Part of a small language model's weights: width 768, a variant of Adam for these matrices.
MLP neurons of a small language model. Each row is named by its layer, matrix (up: input weights; down: output weights) and neuron, and shows model dimensions 64-255. Each number is 500 + 50 x the weight over its row's rms, rounded and kept within 0 to 999. Numbers have three digits each.
After each neuron's rows is what it responds to, as a language model described it from the Wikipedia text at the highest values.

L8.up1139:447491478498501497474493520539488592477547456472517515466493470416462449518523639415510462413584590480508514570558521542570558437499454593466478430508543543453567544466436503548476480619445530578368396510543571527483517442558388484550520431543546603566461527526518566479550546465565384515466450429519493479427575474478468447507458536530506553423536516521498506548507505487594446349494580501601483429525509484512506552576535450494548568519482553494523466559513509496569540519537516406491507546492540516548494505514587524405528573495467440464557497503528512606542465405552524414
L8.down1139:394517467444475522529515474645449421593501530481466497503530436467428580489510501609527549503390483516566435416468470478524483440525560480496526505441455527486458558468403482513537473438463506600514522583441573484453473492580546420506491466505459427463437574440558455501467461566475480548479563485535505514495485470435505460613427470479507471473414388537510571589462581581483483468460554570555512519506515473505464635440448483540552494471586453535495514570409489471531514628416487426502535486454490527614410481470466472553488556442541512506515481451570468546487466437457553570
Description: Reporting/content-introducing words. Words that introduce what a source says or shows, such as reporting verbs and linking prepositions: shows, mentions, suggests, claimed, account of, defined as.

L7.up708:420543551519506491534505481530542550445436499465457491505449527448457449568497507438608455381509497428479599539526513520565572505474525538494526450556343493430512491529444451437444442603628487566474466524480505500543530448550358595500533485507454603452496559578572515495595555422552483472459479537549550505489457502504499504578516434525488533539483474440527615558517511510433482461477505544442530519605476449521524529507513506571547477506522578550494575411485526428522564555547488528499537579537432465471377555480526494410589604518524443545446475476480407621448503441526479496
L7.down708:516513551566493447456467516471527487567536505519475611448554468488483525573527453549468569474617474497587487487506509534520605517507473398428544527550524576578490413529523564564422467503506606484500430442479411538524514461493448506538535599564437542508536503549614500446452440500535574445455579376498381531355524567408434555447534544488497436429502513467494527444493538540359365412553549469395521500610493480573606659470575559447553511372470544414538567415481548454503529560593489517593462539505591587472506489531469490545484418521537511485481442538480543433539540485584465454
Description: Speech and reporting verbs. Reporting verbs right after a subject that introduce a that-clause, such as notes, recalled, claimed, cites, shows, explained, plus some line breaks before new sections.

L9.up2757:470487507517601520567553413493469541505495421480498457450494540499541468527471566455565528542432502530443463550500550467543493456484494455541477483521468523459486444563525420519485465451633598479519540497576449562412567473400511542557522511466490560517553485509490487488507475409514531610440591509500505549553501453538420489417479443495484562548457563469547472601499455494518541452569469558428516502515483418434473473559434509472493554485487466485505523458572542518487587443387468462572577508556450559450387476507499508481512579584538529473544471475581486527435519500411541514
L9.down2757:522559441469508416456462501587409476566480471500437530517488527497493488526529524514562499427485521496443541430407639549488461438324523570462509489529454523509548518555547426510470417455448413504538583490486562500585424464385527500565490472488521496543399491425458497469471510586515502451664546517482546493433562465529454489569501468498589542542540450541514503479481482586537551562553566560486505452482514507476489545484551452537525462517468544503500488521548463511560458506494609445499483483482436446519520551481444494498570513574565449541472480408461577502399534512541482501
Description: Coordinator after noun phrase. Fires on "and", "or" or a comma right after a noun phrase in a list or coordination, e.g. "skull, vertebral column, sternum", "base and middle", "one or two".

L7.up3451:525580493475476527506532523476428501630550473501490419547553439493505484531474488562482590457362510516552465570506451467450453486512577542597571451547460515519453444509531512445456477477538553578547536600453527578487482477498484554502513429556481509486548504434508431495477426534522474541435548489492451557505471508421519527492409431487481539450452462470476462550431562536558494457490607415470505457445501442493493421519506376458524476600555517512497483390562485471441484418526535457484440421413451477444466494509468587437518590595462565449536503534555492480625490439578588516
L7.down3451:427524549422448478512449476474501436525482521487519571508498522544577508446342553435460504472503448486448523544557470530420526499482548482465513491612494469529593467545506464519525562397557468461509560490549485433534605475576461500558383454536448478464444466494412540482527513522494526529537584488466574537462520365556430577494595517516580516546436523470497560539496479528461462477440540522576490528583539407488518537578544585503462522408564468504445459463479517496528495484486466480419561567518505457614495500495428486586477474515528432470431444380532470401480535500497582565
Description: Comma ending list items. Commas fused to the last word piece of an item in a list, especially the penultimate item before "and", e.g. (1987), gardens, Naxos,.

L8.up742:564506386483509478485546505421488478515593509488491465533450426410478506470462536401482487515440451458569560479489576490532583543533569515598516571537525510513416471466426491397537479563427432466471502496557527459623418421541463593486472525516515554501454449503518543478508531484586509547435416540479507543464414579560530494554554483504490499493544472538581407420463498474470596527458480432525450439476359564458493510465537528532563537505446488525407509531477517476480480462512506489521543463556471491587516513543490478536508523522536470444448563461491491506482487535525555554
L8.down742:473480544452451402497453482473499515513456536500503504549526524469435426505558519546454457503483533468538510581539548564471609461477502449522524503501580477451421449480487520496458605522515490499471473499555497545522401529548478543593523504479526497457443394401549496454545485416548449407532454551464458550415508521510553576508430472503533506450505497527506407431395453468457528482566549420558558505436441622476573560478586536477534451547523463461478489418458495503481471402441462366474455490442510557514510485452497602488513470443534404555463474516486538519540524464536446677
Description: Early word fragments. Short word pieces (z, h, al, el, Sh) just after a word's first letter, mostly in split foreign names and rare words: S-z-czecin, S-h-abaab, h-al-flings.

L8.up2309:487522509507536483576580455517448483567451489545475428480556447582548435496465465507535581542435466537488507407513564534500478558444514577480385476591457483483500476559508567546465515544518527467587496502533520539550459445445424562611528530535411607506532444419560466444472472560618546556494453476536495441537458426467511504472416573511610506464522347485493488545454560542525529498444622469506481460479439518584451477487443510397489490467513460503465447469445535494501467438527503528450515544500477480408497601495478426573524499451534412478562466622550491416471521494582545525
L8.down2309:447520488475549519432519478410531522559443418488457432588377454481379507573529566475510435480508461525522507473452489541514558418506553546488585473416482478406517594526392499462491464511567572452524520557478454481462585524448518504419424453480585431426416580495532507467547529550423539474591520518452553534432442494515485507553557400442399455540618547494520536380476384502527509551527518500562582505507550500469433509515460455539524500524591548428501523485484530519510446496473442585520512504597411467514512512482515537584549437459533559453470470403422531543527492470555486554
Description: List coordinators and separators. Commas, "and", "or", and semicolons joining items in a list or pair of parallel nouns, e.g. "Alpha and Beta", "Brazil,", "Sun, Moon, and".

L9.up502:415557537481569487566466451479443551572416514526432519489442391433559558517481473502528327539405475493521515548446570575449599447525489578491525542464433551464526479591500446468518531494390509526514477468407474586493469420403488472463462488475400546515556476384492437563503489507471483458470505563452558446560530477507416540538456430517503408486477425529449383522419561514531564337508576518449492393453475525469541527562537481500505518523420517516483481455496493520544489492523515584553448514498470623490490523479530469578512569544481548552461558439412455389488485530527493578
L9.down502:490542560610452529490529463564511437569414615518481502496456553389468553438480416516486470540526576515495677494611488511448475465587545602516498500491631520476502499502544546447423535522443434488520489474490478453470403466459537562561476425517499454424507543457474596484479393455586390493497458458430550467596521481495603596444479454538494547496472508528470468479543448595523429495565515467540469522449537526562422480479469534498430501582431455513611464467511485615570561460494582418543571520450510569438583517459526494449467469567482444454497588447475538547527580505437441508
Description: Early word-piece fragments. Short fragments at the start of words split into pieces, mainly the second consonant after a capital, as in S-n-apper, K-n-udsen, B-l-ue, S-h-aw, plus word-initial " Sh" and " he".

L9.up2784:457471529541509484520527519472530567525473461528495527505522554576436497425544398633495396534497398526518405435459410518448458564514553568478513442447496512495482529405488448491540484530460536492524502489560501525524463441516393557465453588460483561524471524553507469491475482530583457501509496567480535469523452518424579510521470530531475572394499533490462537551469524559517537409481435493495488453571443412469588481556495548502471508536457584608484557514492546507474535521523467438457454536380490597482517560491554503493427561382489465519486429469482478488625515489498516570
L9.down2784:456556523422543474515476539455507488523525579483505595502428602491590607573463563432544461476483515465463534493510462442496555481485480460462497547555378523474557528462488428511467469536452518488443565504445569428536498486490524489539455585492396548495465578436537599315450527451530508471438501497690498508488497438542506483434453489499549385469352501515506553494540451462510565453453526548471470450484520570549487604428587488567451512573508412592552488474573394420474506451452525576454563506533546545586520483501477505558411524483573511476511543491494516527454514468533484558
Description: Relational link before object. Prepositions or verb endings that finish a relational predicate just before its object noun phrase, e.g. due to, led to, resulted in, depicts, stem from.